python train.py --n_layer=8 --d_model=512 --n_head=8 --n_kv_head=8 --head_dim=64 --d_mlp=1024 --vocab_size=16384 --activation="swiglu" --norm="layernorm" --norm_place="pre" --norm_eps=1e-05 --positions="rope" --rope_base=100000.0 --rope_fraction=1.0 --qk_norm=false --attn_scale=0.125 --bias="none" --tie_embeddings=false --parallel_block=false --init="normal" --init_std_qkv=0.0245 --init_std_o=0.0 --init_std_up=0.0245 --init_std_down=0.0 --optimizer="muon_variant" --lr=0.0108 --lr_mult_down=1.5 --beta1=0.95 --lr_head=0.00481 --grad_clip=1.0 --warmup_steps=200 --schedule="cos" --final_lr_fraction=0.03 --batch_tokens=[32768, 65536, 98304] --seq_len=1024 --doc_mask=true --train_tokens=302400000 --steps=4755 --dataset="wikipedia_en"
MLP neurons of a small language model. Each row is named by its layer, matrix (gate and up: input weights; down: output weights) and neuron, and shows model dimensions 357-452. Each number is 50 + 10 x the weight over its row's rms, rounded and kept within 0 to 99. A neuron's up and down rows have the sign that makes its largest values positive.
Before each neuron's rows is what it responds to, as a language model described it from the Wikipedia text at the highest values.

Responds to: Tokens inside fixed multi-word names and phrases, chiefly "of" (round of, Place of birth), plus name starts (New York, Rio de) and year prefixes (197-7).
L3.gate915:46 38 60 53 51 58 46 49 51 56 57 56 47 62 60 54 44 50 39 63 46 18 38 62 61 36 43 54 53 48 65 51 36 47 54 46 54 70 46 61 48 34 53 39 36 56 55 56 45 51 47 45 50 53 37 41 43 49 39 36 56 55 57 51 59 55 35 37 54 48 64 61 45 53 71 42 53 57 34 65 56 47 57 54 49 59 47 43 43 55 46 40 55 66 58 54
L3.up915:51 58 49 52 36 45 51 60 59 51 55 56 65 55 66 62 57 69 44 44 63 55 57 44 54 53 52 43 70 55 55 65 60 62 55 53 51 47 54 55 46 32 60 48 60 51 43 55 39 59 54 46 36 63 33 46 69 64 47 46 31 48 66 39 46 55 76 58 56 41 55 43 48 70 42 65 67 58 45 66 43 41 44 51 43 57 55 62 47 55 35 53 53 57 44 46
L3.down915:54 42 55 50 57 53 68 38 45 40 54 49 58 43 50 53 57 56 55 44 56 47 43 50 57 51 47 50 47 44 75 51 51 61 55 54 61 52 46 55 57 52 37 42 65 53 32 58 37 45 38 49 32 57 45 41 51 64 35 62 42 54 47 52 44 47 63 51 76 40 42 59 47 45 27 47 55 60 34 36 60 37 46 73 65 55 35 50 58 35 49 59 41 37 60 61

Responds to: Line breaks and sentence-ending period-spaces that close one record or sentence before the next, such as the start of a table row, infobox field or new paragraph.
L4.gate291:40 42 49 63 35 39 46 30 38 27 59 68 59 60 51 66 48 42 45 45 43 67 42 44 60 41 58 46 56 29 31 52 48 46 36 54 52 41 50 48 61 55 50 56 72 40 48 47 64 48 34 38 32 48 58 51 51 58 56 46 56 50 57 42 57 59 62 66 37 51 57 56 56 47 54 47 55 38 48 41 62 51 47 36 53 44 63 55 63 43 57 51 66 56 48 42
L4.up291:37 41 51 51 33 49 48 34 43 51 65 49 59 63 58 61 50 45 50 44 35 63 40 46 47 40 55 41 55 38 32 61 53 69 33 44 51 22 54 55 53 43 49 56 70 46 49 47 63 60 45 50 47 50 43 38 40 55 65 43 58 47 59 53 38 57 60 62 31 46 66 57 48 44 52 41 59 40 49 43 61 47 54 39 40 48 62 50 45 32 44 67 57 48 52 53
L4.down291:41 34 55 47 54 48 54 51 48 39 49 43 51 54 48 53 51 50 58 52 47 55 58 50 65 52 55 44 52 52 46 47 60 50 43 56 59 43 49 48 52 41 44 49 44 48 39 49 58 51 51 48 50 50 51 45 42 57 53 52 48 47 49 44 46 60 63 50 57 46 44 53 43 39 53 42 43 48 45 40 56 39 52 48 49 61 56 53 58 45 47 60 50 52 50 57

Responds to: Relative nouns or a comma/count just before a named person, as in his wife, her sister, one son; also some measurement numbers.
L5.gate795:57 44 62 61 63 48 39 33 38 32 54 52 45 43 52 46 67 39 63 50 47 51 46 46 46 34 42 49 51 35 41 67 47 41 52 42 34 17 56 47 72 61 42 43 53 50 53 64 47 58 52 70 60 48 46 55 57 71 44 39 55 69 31 47 44 44 65 65 58 49 41 59 46 64 38 53 34 62 47 60 50 60 57 48 47 27 41 40 49 44 52 56 53 38 52 49
L5.up795:49 37 57 62 60 44 52 34 49 44 58 37 49 59 54 46 55 40 37 39 47 49 53 42 44 57 35 45 59 53 51 78 34 63 45 46 41 47 64 50 58 49 45 45 47 56 65 43 51 42 36 34 39 59 50 20 46 42 63 54 36 51 47 53 49 65 60 33 39 48 47 49 33 54 41 45 64 62 46 45 57 45 26 52 65 56 46 32 50 78 49 57 49 49 57 39
L5.down795:68 50 56 48 46 34 41 48 58 52 60 43 40 60 50 33 49 47 44 60 34 48 55 52 55 69 44 41 52 69 69 53 39 50 40 51 43 54 55 57 45 35 58 57 42 39 55 55 53 55 45 41 44 53 33 43 53 47 57 46 52 59 50 54 64 52 37 57 46 38 52 48 51 48 50 53 56 43 63 60 49 60 42 53 59 42 31 47 58 44 64 44 49 71 50 32

Responds to: First three digits of a four-digit year (201, 199, 183) after in, born, commas or dates, e.g. in 2019, (1970).
L5.gate881:45 64 36 56 51 45 44 58 46 56 44 62 45 56 38 45 57 47 56 67 48 40 29 51 45 61 57 47 56 41 65 64 55 63 49 48 49 43 42 50 39 48 51 33 56 57 49 60 55 38 48 47 49 50 43 49 37 43 59 39 47 34 45 52 41 37 52 45 43 49 60 65 45 40 42 49 43 35 36 37 65 59 59 59 36 38 56 44 58 44 53 67 49 46 52 41
L5.up881:43 29 39 53 60 50 33 48 47 43 52 52 47 67 46 37 68 66 79 59 45 49 48 47 21 56 73 42 45 52 39 55 55 52 38 58 65 46 45 48 43 42 51 44 63 49 51 59 42 46 54 42 56 52 41 50 40 41 43 53 60 46 65 46 53 40 58 55 45 51 49 49 50 50 43 61 49 25 43 33 55 54 68 49 52 59 46 37 56 29 43 60 43 53 39 40
L5.down881:41 46 51 49 50 42 40 49 56 60 38 47 53 56 50 53 56 41 40 56 44 64 63 58 58 50 44 55 45 44 74 60 38 32 33 58 52 50 40 52 65 57 66 31 33 46 42 42 55 45 49 56 51 49 43 35 51 86 69 29 49 47 33 48 37 32 56 48 49 38 51 59 52 44 60 53 56 50 19 51 49 71 58 65 47 43 52 42 58 54 43 48 62 34 56 30

Responds to: Nouns right after a possessive like his, her or 's (retirement, father, son, daughter), plus University in institution names like State University.
L3.gate555:39 51 58 57 37 50 64 46 32 56 71 51 53 39 42 68 42 45 42 54 40 39 38 46 63 42 64 61 51 43 62 50 48 32 45 45 49 42 23 48 62 48 58 43 57 37 37 54 35 57 46 49 58 68 46 59 70 59 57 44 53 63 49 50 46 55 45 46 61 57 50 58 41 46 71 59 46 44 45 28 59 49 58 45 40 50 57 51 43 56 43 48 54 55 40 41
L3.up555:57 43 49 49 57 63 52 58 46 27 66 47 53 43 49 33 51 45 69 60 58 37 39 53 50 72 41 50 32 40 45 39 42 49 39 56 58 50 39 70 57 62 24 60 62 50 48 51 30 36 63 67 61 48 55 43 63 44 71 42 33 51 61 30 51 69 54 27 44 50 39 42 59 52 41 50 45 69 46 47 51 62 57 55 43 41 42 42 35 48 45 45 40 52 46 63
L3.down555:52 43 42 76 66 48 54 44 65 44 50 51 45 62 51 49 46 54 42 53 58 58 53 54 42 47 41 68 48 52 53 71 37 45 51 45 59 42 51 53 48 58 42 45 41 54 49 53 45 46 64 47 50 46 69 51 53 59 49 41 50 66 34 38 48 53 44 44 35 33 54 53 43 48 55 68 60 37 33 54 51 37 25 44 63 52 50 46 38 31 66 54 47 45 66 43

Responds to: Prepositions such as at, of, in, by, from that introduce an upcoming place, institution or date in biographical and encyclopedic sentences, e.g. died at, buried at, degree from.
L4.gate907:37 38 44 47 42 43 56 74 55 46 57 52 42 59 35 55 38 68 45 59 49 43 24 47 50 48 50 57 44 46 45 60 52 53 54 51 29 52 51 53 43 52 50 36 45 41 64 58 35 50 44 46 39 45 44 72 38 54 78 53 43 34 61 52 54 65 48 59 48 65 62 57 45 62 43 43 55 67 42 39 56 59 50 51 63 48 32 42 52 56 53 47 53 53 48 53
L4.up907:58 56 41 47 54 51 33 63 54 44 54 57 46 58 63 54 54 50 48 47 52 62 72 36 72 55 57 47 42 44 59 48 63 46 61 57 58 53 49 32 55 51 51 48 32 43 63 58 50 44 51 52 48 44 46 51 47 47 65 52 69 47 51 54 51 52 54 32 41 42 62 53 43 47 51 42 36 31 49 36 65 61 53 55 27 46 41 54 28 47 37 42 37 40 52 59
L4.down907:52 41 51 59 40 54 60 39 51 60 40 46 65 51 38 47 58 54 45 48 36 51 80 56 48 53 54 53 41 36 61 48 47 53 52 57 27 61 39 63 50 42 46 53 43 65 54 59 52 60 49 36 66 49 45 33 56 61 49 35 58 46 46 50 49 55 62 60 44 54 34 60 46 51 69 55 36 33 40 50 59 49 42 41 31 33 34 45 40 42 68 53 59 54 42 54

Responds to: Relational nouns, mostly family terms like son, father, brother, cousin, right after a possessive (his, their, X's) in biographies.
L4.gate911:48 48 42 50 64 56 61 51 41 52 62 43 69 60 59 59 61 24 47 35 48 42 29 46 64 45 51 42 41 58 69 63 50 44 47 39 63 45 54 33 41 55 45 62 36 51 52 47 27 62 51 48 48 41 44 42 53 48 58 56 48 34 54 48 61 38 47 39 51 48 34 47 55 58 26 33 68 62 55 47 46 50 49 64 49 37 56 51 56 63 43 58 46 56 51 42
L4.up911:35 54 34 41 74 59 55 39 52 56 54 56 54 58 48 48 62 37 61 38 49 53 47 54 55 48 46 44 42 59 49 66 70 49 30 50 68 60 44 53 49 76 62 43 53 41 42 55 40 51 53 44 49 27 46 38 56 54 46 44 51 50 47 36 53 55 54 48 38 51 53 42 54 53 46 26 58 55 44 23 46 40 61 56 67 71 40 65 62 42 44 56 67 50 45 59
L4.down911:50 64 60 65 59 38 40 59 41 45 48 45 42 57 58 54 61 55 58 49 63 52 45 46 50 61 46 61 48 40 39 61 29 52 51 53 46 49 68 54 34 52 48 52 35 54 41 49 44 69 52 31 60 36 30 44 58 58 62 60 50 48 38 61 61 40 45 47 43 44 52 37 65 46 43 54 46 52 39 44 55 67 37 58 49 46 70 45 52 47 45 54 32 49 41 60

Responds to: Prepositions such as to, in, from, into right after verbs of moving or coming, e.g. towed to, moved from, raised in; also line breaks ending table rows and list items.
L3.gate36:64 32 48 64 47 54 39 41 37 29 46 40 38 52 47 42 49 38 62 35 61 48 40 58 50 45 39 54 26 34 52 54 57 46 58 52 63 44 39 58 57 45 51 48 45 56 48 57 55 47 38 47 49 56 38 54 47 64 49 49 54 51 41 53 50 56 49 34 60 62 44 58 36 60 50 48 56 40 64 40 51 50 52 38 55 49 58 70 68 28 44 46 51 32 56 35
L3.up36:58 47 45 51 53 50 45 36 44 29 39 41 58 45 41 60 57 53 62 32 55 49 32 69 40 35 32 55 42 52 65 43 55 42 71 40 54 40 45 43 49 40 39 45 29 40 49 70 40 54 59 50 45 62 48 31 46 47 51 45 57 60 42 72 37 53 54 30 48 37 57 55 34 64 52 43 54 15 49 39 60 54 60 47 54 47 52 41 61 40 38 61 50 32 57 42
L3.down36:39 49 64 64 50 40 45 29 57 44 33 52 46 64 53 56 48 61 67 37 50 49 46 66 60 39 61 51 41 46 56 65 52 33 43 50 61 45 50 62 49 52 54 35 61 41 58 50 47 53 56 45 59 39 66 49 63 60 58 50 48 58 58 51 58 39 51 45 45 52 40 55 29 49 53 51 56 77 34 53 54 33 62 48 44 60 63 56 60 41 57 54 53 39 37 40

Responds to: Sentence, paragraph and table-row breaks in Wikipedia text: the period-space after a sentence, a blank line after a paragraph, a newline after a table row's closing pipe.
L5.gate142:39 50 39 54 38 53 62 45 54 31 57 40 38 51 51 45 50 41 58 51 40 46 45 43 49 55 43 36 37 39 51 24 38 54 56 38 48 51 54 58 59 39 38 67 46 33 41 43 58 50 40 44 44 28 53 34 47 50 41 54 54 51 52 46 59 45 52 59 44 45 52 41 63 70 47 58 48 50 66 41 42 36 36 27 53 40 47 52 47 57 36 64 63 52 59 35
L5.up142:51 54 59 39 63 39 54 45 40 44 43 48 56 50 30 54 46 45 38 38 47 40 55 63 58 56 37 48 30 34 51 52 54 41 47 57 52 49 53 52 65 44 33 41 52 54 60 44 48 39 53 51 52 62 49 55 55 49 52 45 28 57 48 54 39 23 45 50 49 52 48 37 52 36 52 52 39 38 46 40 29 53 38 36 51 45 58 47 36 51 39 44 56 46 62 51
L5.down142:56 56 32 60 36 39 66 37 57 41 68 58 41 43 45 37 59 69 63 55 47 49 34 59 62 57 50 43 48 58 51 42 41 59 43 44 54 69 58 43 46 50 47 68 49 40 52 41 62 48 47 53 44 27 54 57 47 59 34 32 64 40 42 48 47 58 68 46 58 33 58 40 57 67 50 40 49 50 59 39 40 61 57 39 48 45 38 20 54 45 48 39 59 47 34 38